{"num_hidden_layers": 9, "hidden_act": "swiglu", "norm_eps": 1e-06, "positions": "rope", "attn_scale": 0.0884, "init_std_up": 0.0276, "optimizer": "muon_variant", "learning_rate": 0.00498, "warmup_steps": 200, "final_lr_fraction": 0.1, "doc_mask": true, "train_tokens": 102500000}
MLP neurons of a small language model. Each row is named by its layer, matrix (gate and up: input weights; down: output weights) and neuron, and shows model dimensions 32-127. Each number is 500 + 50 x the weight over its row's rms, rounded and kept within 0 to 999. Numbers have three digits each. A neuron's up and down rows have the sign that makes its largest values positive.
After each neuron's rows, "fires after" lists the tokens most often just before its 100 highest values on Wikipedia text that the model never trained on.

L5.gate188:514501462484408652471451523436529513506526503502540544464486499500418524440403635512475465588446467474489477511485439572526463412468531552473417435526513439454484462428487649447491423508482578489580361519437547503500451497534503479554586532453518561448573454494445533528490539502479503506
L5.up188:510521504505512481527545482609489547467434533456482528448581499543501558585451559378483463509457513383554511519434388541529583440584569518470518473582609503568470567550502584525534423493490534495520451502499540501473524477554587500527451519476521434543520474512484503594530514540468519558
L5.down188:430476506521531521508464529491513522486414459488520447416505470576518455533491542419573460545565575540457515575433504416532534600443460426574536477458480517501501460459425516573602580446527529485448465455449562570494551523428538435504510482468572398447509593571604441524388460417542590478
fires after: "an", "A", "i", "An"

L5.gate253:494477621491593484458494468482491474439548537562444522406520435489536471511453525487503509415508488507461497477554541548532507475546456406514506511543425419559459443562510525566546552496417595472472510615537517479463490547540537444460446466546399442479585547414448474455489516581468435444
L5.up253:508460476508473482434520414424555409436544571598446455497511559456554430497556504486495531522526573533476542453471478525482466459535549532472518530515454517543439429405453496505468467535463526571492490492482505481474451546545575470544488473498466544545525565424497494447530567528546500535
L5.down253:498477485439408565548544492556485444584414516449565475564483511479514460458563529504434487541509441551546445495451460502525480461455520427451540435559498548537408533529411483457514494375478528534472562507587548528407481476436508531480507501413479478447491487448495475483440592442553526439
fires after: "t", "l", "m", "s", "tr", "is"

L5.gate131:532477443491591514579383584457475542374540577419461401569584492531446443504500505484421471403514579580487487506507485510479488487404561461482488449552493472483545608539524451456459563540521474467511457480395556557428492502474516528531563566491485504482526530484480501511434465500503455527
L5.up131:522518457406479458526472616448535471519488551469485463472506498544499525542470483484550524455516517435551511535496455414472497376457469457488525422439484459465528504427467515516482406494601584420519545531491529307575501586515401540452494522461545501556465513461512524471544417451539507559
L5.down131:564489554477552528574487534349441545453545413459479474461504494428460528467510495467480523506431432493514525565535483577510487515529397434503581424548512536527570520479496520475447515390533606454534493525507456578466485464439622492564508474538481451460488588464555451477524377517532501505
fires after: ",", "v", "L", "V", "m", "in"

L6.gate142:598454525533490500592538504495542441505616502466485473570447504445508484542517489517511502471555445627512567430460427382459568503462489562456417472379575500453499452542460610431538458549499471517478545514482552539548415523511536512523445531429502503523571458456545470508482478505520466474
L6.up142:457464519542577564513529480454563504481518479523490463606523455585579498519506553517555360487582558580487491501426525464434526508529491565431522511505484415502573526478463468414448615538485481477509551445582468452507509454487561510423415420480546534425552493473460474569548485504428497423
L6.down142:578488504461490578530507497491439457461510603510497638489563608587450556479490464492445484489467475542480485474551495542505372577507542560487492430442471404498448572562579470583534529437486505511566567472537525535529526536564446500513492488517512456536498519488527594504432464441504457446
fires after: "ti", "ec", "v", "re", "t", "es"

L5.gate236:503424453511560510575458507520503474489474589494546403475432530408527502479495476481632461510517607516525396581443473516554506518467507473546553452391499466389432452484498508510434558487453531551411462437593551500528463406528522416479481510525525392475466569485551516443502416461518499530
L5.up236:543507520502502548498517534463359478530496572531540494542436456477557488572560518528508575536480522501467427602550546545530569544461514561526564514504518501487478560429420540542544503492498440534498569522485482553485515478593497406595406498499509507501423548557374427550480536445480456547
L5.down236:481533459499507523556587471517463577512588585443505498508523468447542493572587439522417452465542545437453435582485454517455498573486398540480570468496490530500467525489608478613613539538318540577549521553579547484519567519436483463555524547507455424515448340505508466472523410442466537513
fires after: "19", ". ", "18", "O", "In ", "| "

L6.gate251:427509529542449510471584468513463531501440482594502405542445517548556554529483445598523427324542561548408480508585516558439492473467473540495497536544480508566620503488526533515485431519592524457485546511520561413577565496469457482437541437475515513505499465467591566429488517585464448546
L6.up251:483598539483568503582483529423419483511462433514561515514489475530561397481587429486501472550500536526551428466511482510522516481512540443484447510462481526537457512420486491619446510511468450523548494504487508518489468500477495457464633458561438390496476449446578593513504524560441515379
L6.down251:460522537448579527463595481349565447501418610436504584466467473522526484458425509496480548539552551527492444532486569531506487520424498431485567406515529595552419496521465521415423562542478475481468590443522534476410509429469351567482435546509484512500505527495532478548562412531478396433
fires after: "J", "N", "li", "i", "n"

L5.gate216:504536530544480517440468464452500464561392508455496514554381517417478420488485498567465523451436537469554493526503469549488477463558387456449472495439501599496466554569489492501429453520532492536511504538549553557471496458505414402470532452442581484484479460596487464444453505561375540472
L5.up216:504450518461457479442541465581509518442549473551458466495452380496434569531579422558503484539526528539444571472586546467537386526577429470486491514536482539482485598521627478452479497541464451514507500515469532483533450539518410471497407498508459431476407463556472468461481511527459567423
L5.down216:399430468472506446426439482474456480498498392508446523544526569515550467508588455424559510515499453478445577469559575487553428505512576551522539595504485548499519543397506475513449438552532526522458503559577427459509488531563501514464505594511519553548579487471447551582460441508484498513
fires after: "n", "w", "N"

L6.gate288:607492477398509495543513470580464569522557530482550426490488431510435537553461508462536407432517487543446492468508418505391505433470520471508506553522459546520445480502499513521495540530442538451460547428419470536498463442501529465526548539512467532455378482480445485563445593582531553509
L6.up288:523522508516478499594494484535526425432402530548463466426468580482476372602490441459526440495591512567434516598530561479562480531495536572542477455489522551518503509576498435461515487473542562440568594503495518459524491451385514563543520493499519540429542366470491601490548591479546513521
L6.down288:432589510503513475468434517544510497540446578485473558481448506577489532484503503456537500502475504456451527440481574465492485548458468441518520554486499441467491510560490479514437506437529525536380445528490483598503539481541465441490549479511501465514478491517351395487473536486504410517
fires after: "a", "f", "ad", "g", "c", "d"

L5.gate81:495496499446459479545520633530477574471503463495531483559411533382452478588545473458581573547487608553382504546547510609526484426524491381535564514540559513478544406475529539473433453479581539546489530499521553476512550487561509517491474554535516503419484535511451404572543468465512444434
L5.up81:565488536506552578499482481555428426603463404497465516492405482424477583475546475622404525589513501509593486509499440443514464564464526520452499504426574517499505436505472533506522520513553540416503490603552518416502425453559574500555530607490540485439476435514530562504461574473477544472
L5.down81:536560497515600501499550483456527577487523462364540474513463427499494479529497570623351512527539442584466455457471405487462434511535506534477530472526392569640484534457566510544542399548460560454444498551482431401535514546556494587472574538520507447452485563542502530519540674513443476459
fires after: "res", "O", "as", "u", "s", "es"

L6.gate247:521617533612460540582445410417520405485495492509479454489555582558446467528511523499511554548466409511501550540468457493363543522497466494529492485520483492510475505512512419450481544431445559559572518579544547575524475450472546445598473486470495541594500530451549484523578514457376513593
L6.up247:432411432556501432571524467584421547567444495563484476520483417546474466441465464507436549491590481481462485445460571531578540509544541552534515590500587498541424465478573533471364505430493558639525524507475570528507460538511534459494548524511468481513508552501415479482482532470540458497
L6.down247:502468513435594539462535522586433464567461476518505455438507524507568468462572534475624538502577409565457522491516458584474406577498462478552554477452474530445556561502419503437594456530483445534441469474494470509469512555467473409426510544510538506473634547483471468494478448453457435447
fires after: "com", "ov", "n", "k", "t"

L6.gate253:501461527524545418404539464540396503491538528603596500439553476407503467566560452516451410416515588533502502568526420431503519576573533480508465467478490559512522529484509480491426530490446404489569494474574544483558455458535498551495567542475407549575496465544484441537487495472494453551
L6.up253:465512577522550518537462427527460572540510515525603507466477508514435505529525471545564564541507649548523483566422531465533412501436570459537577493608470487524494480381535478482326515476486529486524475566574471480449455580453478481437529511392393518581523520569464449544588515532550565434
L6.down253:562471464533513515542522474584596588470534472544513470464492517622533481498409492444466481504489507530516425469580563492439491580457516575535429482557467512492500569474511536542541471467473389457491490434437426536451463508580439501495509544464537487489553466496436600479494552491491491449
fires after: "t", "est", "el", "oll", "T", "l"

L6.gate232:464555535441585521436520555526485523522486519513558463575448507506478526490561561520573478501518532431461457583527534468491550496482527430466505537585577487544474570502520446546500557489517502493542520415406493445398462465419532486470457433581549515505480432514453503520538559572465469512
L6.up232:498589524485523461552577515504554531498452504421554446489436464438555574541537543540412453523601496490446521529569500537544439477446488512468528500473534593486508480470421491500519488586586478537527576482510452481556559413496494462544510597425515481500527446484547541484499500432501537555
L6.down232:571474503502527513448498503497547429498519538370497470477510515434461535537440471507433476457462434460535545514473476529583584467603473589558521526493473582523494427487556459528590462487517504494548497517451631509511538468631495508433484529514444486476510484466493593431511408556508456530
fires after: "un", "Un", "res", ". ", "as"

L5.gate23:471507533520478442481550637502458547550560464551491506516493425565401413476499455445445428539425467446484434480570513507414482497560533503442484459452509555591529539509533641481519534477575558511521415429536436457559442497574449472440553491445594503481563506415537433531551478525482622485
L5.up23:526501532527533461530468591534509537523484495482486486567505524379452459594542570482554443438529553506498462483453484455486490559464522509489542499453470460534498546506518479473454587474495515466558438497508464503501569525560466451507447516480497457412566490444455532477478547581512488542
L5.down23:520421504565476387541537513489594537502430488537465532469587566555494539606550449447548504518478486494504622506353530530505521550461452447347566534459514495375495523522524572492564441527517531467534445451552491419446522596489464501499458548500501446501472585500501425511454498382510510489
fires after: "R", "b", "l", "P"

L5.gate187:458604485491430555553471510457552541414538522421561520525409504493492431519508534567528481528533537435412492593406509563553527469471504549479586460494479589492490548390479515529420384456452510530578573460464542546491447502497505520385498582518479469640508475563524509571563520449388493517
L5.up187:305546540503490494546498448537546498573535520501496521580444585408499493597501502405530514463436465475545520584432535430555469526518451532484517452517478407409440528552585427525462507611493517557484541431545537528472585492482589545570568471468549425529459463533425442357434559431467478583
L5.down187:528506477445480460484442461494495528450454573571418474513462555485423414458499432541536456519566545568581503472494501403530550585491570459513473565470451511555578544561409507550478619527483545492512526577515509550477482567542497425501588565549483467480483530528496501496495467512401586504
fires after: "e", "res", "s", "ar", "le"

L5.gate150:451453510480569467525537491493412490548527472454417431488582557503539568517476520610490477532531469503521515523529527423548484500483529471505549523452509563516496469504524495619437409396478519482486509471598564432528493534524464495516510503506496543475501533531584548345466539454447457515
L5.up150:519482519573487510541395495473561530459493493453503423615475431455509579502457486567444493492501457537488463580488439507454399523548470419463505557475547452441427521477505524536393546390468520485467443486545594416559572548544461438506567395545527492427470525490489584458512594420441538625
L5.down150:430496496558537563465471556451540538521486576428483540484522484434473520432572539467451482444520481523476497651576498458574405529491479487508481516479456411504458470507408555563565410472470447442416512434462502557530561475605477586469521520504494534493608647434547499452595340488484477496
fires after: "in", "P", "res", "ar", "or", "en"

L5.gate21:443532481603498545498559525506487573501469534443569494481497525479417575613520489578544503459482481454441558391474440575483487552560427499541533421440637492509504426447515462491503533477456424515608471606450517483558468453592570450433514532561529550520535515472499466441528484438395594373
L5.up21:464542560538598525497489465460537429456485469654543395529411485369476553421511508479555576367441532538550508434495397513467464503434454513466555482442512410522552542522582510511504462563517523498526514505474572540546513397503433508488488588577536470525384447485531463547520494507543408512
L5.down21:563495452455418537452449428517609554541498491536367569500582555490466461423500451363543476448451537536496612542498478542542467501524545501503552518537422534531495483436532477505463456510428456566490467519404588423480452493440511564516555603457474452479464447484501479459529504515519556493
fires after: "W", "w", ",", "sh", "h", "H"

L6.gate189:499518546424560512456442518552557441480497495466482533513478476520550464422505553514458444473548521563473519530555473489456420565519512425479520503463588511518391460495545322558479499506520525542564457509563577433470490396482522468549493451530552483490539597642522520461516516461449561480
L6.up189:544498506467495523396529448474473486487356502502501464545460615468493507524412514511427507575416561504488443527504524515524470532542475504436451510474575563487429478476496520457467471384514498439537521489505437589448354479531406520543459552559541538545526478478427523475531453501449490424
L6.down189:463436465482527524626551459455539506486468492512475494517467566281532534585595559506439460492525533463517474583498455519517452500421523459562512511461508533485511497469511572521519414534457509479487491523482517620543483514568466564583475482454528505482574497581500512521465381603430479473
fires after: "in", "P", "al ", "pr", " "

L5.gate103:532495540512493529485534464425582520418498530511457385470494543426478548549517525439519505547452590510523471439474556505471376484547605479443517495519406463569515568470551529555515560474549486580520513427524502534522495495583534473426480524448561464509515497389465446478479531485516440484
L5.up103:571568561479480501484483484456539483439463471474487521520541549474488547399414422534463549525583470464417531578453453561605483507481584368560464560444433581422448521478433613514468520435354558473478503544461484568564507605445529497459410567504558485479491446452465560630491491472503466530
L5.down103:571537553476470525529428501525480531430496475491448490508465522510459473449512499522567455603519494538491479548343496497477487458545499474495499436492509529488405471507482488577514447526434507456534539622429477452489392483431437492519479449452523530537453447487527422565514482560503543480
fires after: "A", "O", "de", "a", "s"

L5.gate70:518520495606434434443550482488463488454479514513515534519525466541506623515568497465485446466492486517494448438532501475413529524508508524467559529565561487518398428401465424503432488524627424557418412456488494448550355471532522481542475487516527446471552433552577490364493458507526538588
L5.up70:565504514466442483572537497468518493465561573569503528556538551584437600566498461569441454544499441531481442446473442407453434510506477480478505555469523521504503519426466494530482379474487402550495514488462541502466447423471518521528501559529455476476502485582570556491558464492521339550
L5.down70:520504557494615463552600488471492557463546521532559465473521549608533549526506543581524497490452489584509482484452401489502522477481394607501520515455400569451405517467520482533504408580407506500522430510551462497525466531478484430548439457514504570408507530500549442426525481518540535462
fires after: " ", "s ", "\n", "\n\n", "es "

L5.gate31:447497431524498471476558499505541614581577546464409536493531486429485515452523542443542438422468442558485398513438402452428444411412495468550470476509407513499351487576536518454410549468499611478503533471509480439476565498505570419545413508474515506461548483463488551467478509486498481589
L5.up31:428458524511555568496448498520453587508423481514460555572510580430523527539495563571499461493420435458488428525500458509524532492420449460623548508492414567552383489533485507529480478406452587482602449500478525389514546485541543468508544546492502397540468498569420492401545473449465487514
L5.down31:528466447551484552512497526592487524542539503503445447481464503484549453468432520505506476521514471492488466408471463532391490508513460537556472551508466403420484488528502481442408475552539455583575472478471482429561491500516509477539446569377497474452499577574472477584487478498562555473
fires after: "\n\n", ") ", "A", "or", "St"

L5.gate54:499555436489537402486556485457489531506476470460485553502488563509458519634504423477391541523563453443455501444587561500532461562423472467468540622506487471461550536400545476339467522444451516477447488527443556500486484483505531431471410451534466425508558533602528518517540445524424434545
L5.up54:529516512492463471443493523425504504481474547476520425514506475502486465485533563489524555513457461449411548594536517465581404534499556535459547479599429475455470416466486469504525563488450435445503450545512479528503458515481472435575486490461521484443591506454532640482414482476521453477
L5.down54:502535498441655462516432481474513488505584579520482499517504473509416428506544391497470504468496460557374480490488423453526462601420576398479507473459452528513497426442429509508559483440476492394429507470481477484521477552450432468505437502466410457402503545473451584448524611514489486539
fires after: "m", "f", "L"

L6.gate154:423485522565577566441453503562530528544436437457456529549511466518495416491533454517556474522501489448466498475386484446491428401559448408520547478409417478477553478471536594562430550407480467434492522385526605452497471498463497436497566507519497582332504520483549500403447503471462557550
L6.up154:558460483405528545551466487535491445475534444450495487543540514512504545568521535493446476563507521435464470611555441578442403552607412537467518539401466500501495471452503495503470534445454541552476634424453536494465524433379480541459527464453476569478506528531496559558535389498456447539
L6.down154:457513473463420526562578563505439470499511591408498529434473546488530421542600603655520517466512407455508479555504454554417421455550518491592502463457474502477432499449520384479459458554501584434469572518568528520509552468541521462562496456485606510433587521523496555493491436533466416520
fires after: "al", "B", "P", "r", "R", "m"

L6.gate117:492549613617468452376460524467454656434542477508480488520476571494498469480476546615463418612514519453450514452483487567543506469435409560483387600516494536466524534420526541544554506516466391512476546496429638501515475520526508515458519557570529486510517434565483486450460405556523496524
L6.up117:532526451538569513508525502581528560467447565563435464439472639509526551480488547528490549471587463445504529547452491454479427538573445457445511675452546465481451498463541452494587488465413468343503427516504511537576493521491569520464539506503564512469451479540617458532550563497455511458
L6.down117:525550521516411427455509514488441608400399477496553597468539523516441489445519590570504532565525444475418417480480403464552458541517450512628465583468591522485497505495456527500489430446450491520537597496506464519483511429625503508429503521475426418507454482539474461473463632493601494401
fires after: "r", "n", "or", "ar", "th"

L5.gate124:418494517486512437502465455592529534568419531578510499541547432521437423456506447462482571542522476536461491422479527528573410434438484494537483479466484510529512531530666467463515563481481450541445480559407474495498403507499523493508519409511624462534506538501616504435510420492525449531
L5.up124:496551609496447515547465378514468536503434538404445496573531502567492495510451474523454542505502508491429501499505511486525506498466492495399433537481473510463528463471582541443537525430503427425386493571525548484503566542532538550546498413475573517486581398520602549481418554588457462499
L5.down124:632463417481519573476464502458485528542489460480471522487470536481484559483562482589413567437494535423450452512452461561506545539535458430581478441481511516508374527504516444539455376539507495459512459571475554517544505483549493560378449512495493513587425550440540473470572581475585442536
fires after: "\n", "\n\n", "ur", "==", ". "

L5.gate125:577425430557388474508459495454524502492511483491568508498424538574534430538435460616455513426581558479615536591446497520438449482574551558432567447468449524507552447462581453516498510479424556459523497473539544468487426542502453482570523479556432510530409551512448540451524540585531517481
L5.up125:459506453471428470444528468479501511522492386442525560532476531483512382540501465496608548487590534545550431594525451474464468477437461499478509523411515481566518495462523530456558490389476463530520452458491495453577431482514466533671485433431402491467483554500501634540465568527504497541
L5.down125:468550605557532601507548403513548500541523530358496554507412411542520538507517488500445486539521547505468510515521495573553461529484530462461379476441481524403469469506560569478538443503471464419569472512450492386463537516551478512510519571514483411479493490482476555488574397499462507458
fires after: "li", "ad", "er", "f", "n"

L6.gate310:544431404542529473491515504477485558498450473574449375390560532434538433568495486475517504607532509501572479438479447494526485500524603561593554564479437422503551478526491472446407506502430479390453556469387480513540622420507494503533379505517537552424541443514385442488390582521482426456
L6.up310:483527438550500572358478573466463589460507488516621493463567534502504420514531477431499462524525538493442499567516552536480505407464470504538466460555464576446558468490499543452531576432532509461538534452543458462525550461435584396532551440541437541477592477452509435592496466629485515552
L6.down310:462556585463503401417539457557521448429493460446430438475421493490466453443390516430550481538524517574506454479571522541590517575485494432490477558522565449439462481514477440508498474570474558423467517444528506433544519501372476435540608503398462570541554479438465456541557540509488474438
fires after: "f", "fic", "el", "si", "ir"

L5.gate238:518584481564585472509478553486406534422441504516576548474531435437497479486508507518533567503427617490437533523473474617532540592470452511515545482536428539449415547427516516525475547491447444430491559533479541526542523538558462510515483458519420453484494492501550530498538470537456484502
L5.up238:576460513516563542477521493523484515457501548515482451526603528483462539490453472472508498574413475530488406503494544493465367546554526436464478496421480385542514654542526503591534511517576541515527537434485475510493524487443507479554464512490548539446416499473528493423524518530512462426
L5.down238:587421497567498605532461492510558463492438586508634566507526443477427497426495499456607521447459529467568460618364506503511411538507517418563477431509492465500599462469547444556480550582553508552400582527461526427488433484568499501540555443429455577471455547462551433431336476605500537493
fires after: "v", "V", "l", "ri", "ch", "s"

L5.gate119:523578548505492472517506500427458510427594575525442456479473525530592543590610468537449506482572531446559536531445512520514543511402485475515630401407489492533557546488597497483603536394467595494521521510524459461604487509525458502530492483477505480516504573421545477512478544430491493539
L5.up119:475400493486550426459539442541466480437487404478451454521470551492423469529592508417523525548478537534466544547468558454496517520465496536472519393461540448413449444445543659514477595418591539503549496439472541441505442493542486524461474418550522415595501452539529454582511462395465598518
L5.down119:543575427516462521620509548580513535531479494499508554571449539572497486520586522450468486526524475544538571445443524518513488523498466541470519483545561361425396497500499303643498539504482434389510503491492553484524532401556486464491512470501488550545475454549552534471445540542467568513
fires after: "w", "v", "ro", "as", "f"

L6.gate190:487524525529419473538596441468550497557569390525628405595526486540545582477493476520517496528478523507464525506528547523510470389498490464532469569514442543634452555492559503502465520568533488522614445540429489505555519482490470573505500529431538447445474506540505525529543601463460533519
L6.up190:402490570533534463490525461418446570509412521526519570430515491515514514547514604481476442507573568555481469521467370439520493448465481609480384463509542478509480511578490535503456440527519515568448522482533583435489493531494431496501394503443501573333541465526555481468577563449472562431
L6.down190:477532613520543511480533506530437453457472528525480439519540488476507506503488531474466483494471487561539477519485535547514498448442560537543473550516458562399496480489540510518492445615543533504584634352486543478534456394487569530573395535543550536489454533543480474474491472481458497420
fires after: "d", "A", "ov", "\n", "ar", "or"

L6.gate100:509556537460503479438479431445507486535389462519541497498553451502529474529516522532566437501483589407516492446502461450391523496496461449465502459536527491538524593432447547506532511437479472428485476581563427464566466499572492464545512543529506534552482512533492495499576422431504539524
L6.up100:429587437474476560477457509469501563592522460536532608440562464470520485369506538564532440488539532542550518514507454561523502456448461507451494432509533512567543523345568596546474507463533514546436532525477528484640463467530481506498549638562578490492550501462473500520556511465658561502
L6.down100:427541442472469452420437491441484490539570461486586468482453430468452443581441461497457498479434553439488422443522416532429443515527524488406499526403494467527494481492558647501504527441577472483489475480562514470616438456510547504491528504556491571568462480443497539550534502503464507516
fires after: "er ", "by ", ": ", "or ", "ent "

L5.gate27:486419517486546475507537387500485510521454525575411509507582527492485521555501399456404503513489582432458491542537583492532545484453514579524509416487567577491510515565421485485450629553492496386467482472460492512470493510520474516505481443482452509440495513610447401487471546516442439474
L5.up27:457454452534524495552520474471589606460453585471491433433577548550412587440472496468510573434482436514498442511469575492455520485501417456516530508567525446411499403459411436489583460482510572536438516521499497577526420481562534505531553387447438554555563574521529505516407494620483548501
L5.down27:431497456493474477539462571408559529558548556512605517470558483476460568539542513577481404492443505566460446467511413484427489598509525483505452561446518404491482559484506396507574444543472488578515504466520577410481577517401449437580517498474513500559492484531465488526518526468487437501
fires after: "oll", "t", "f", "w", "ot"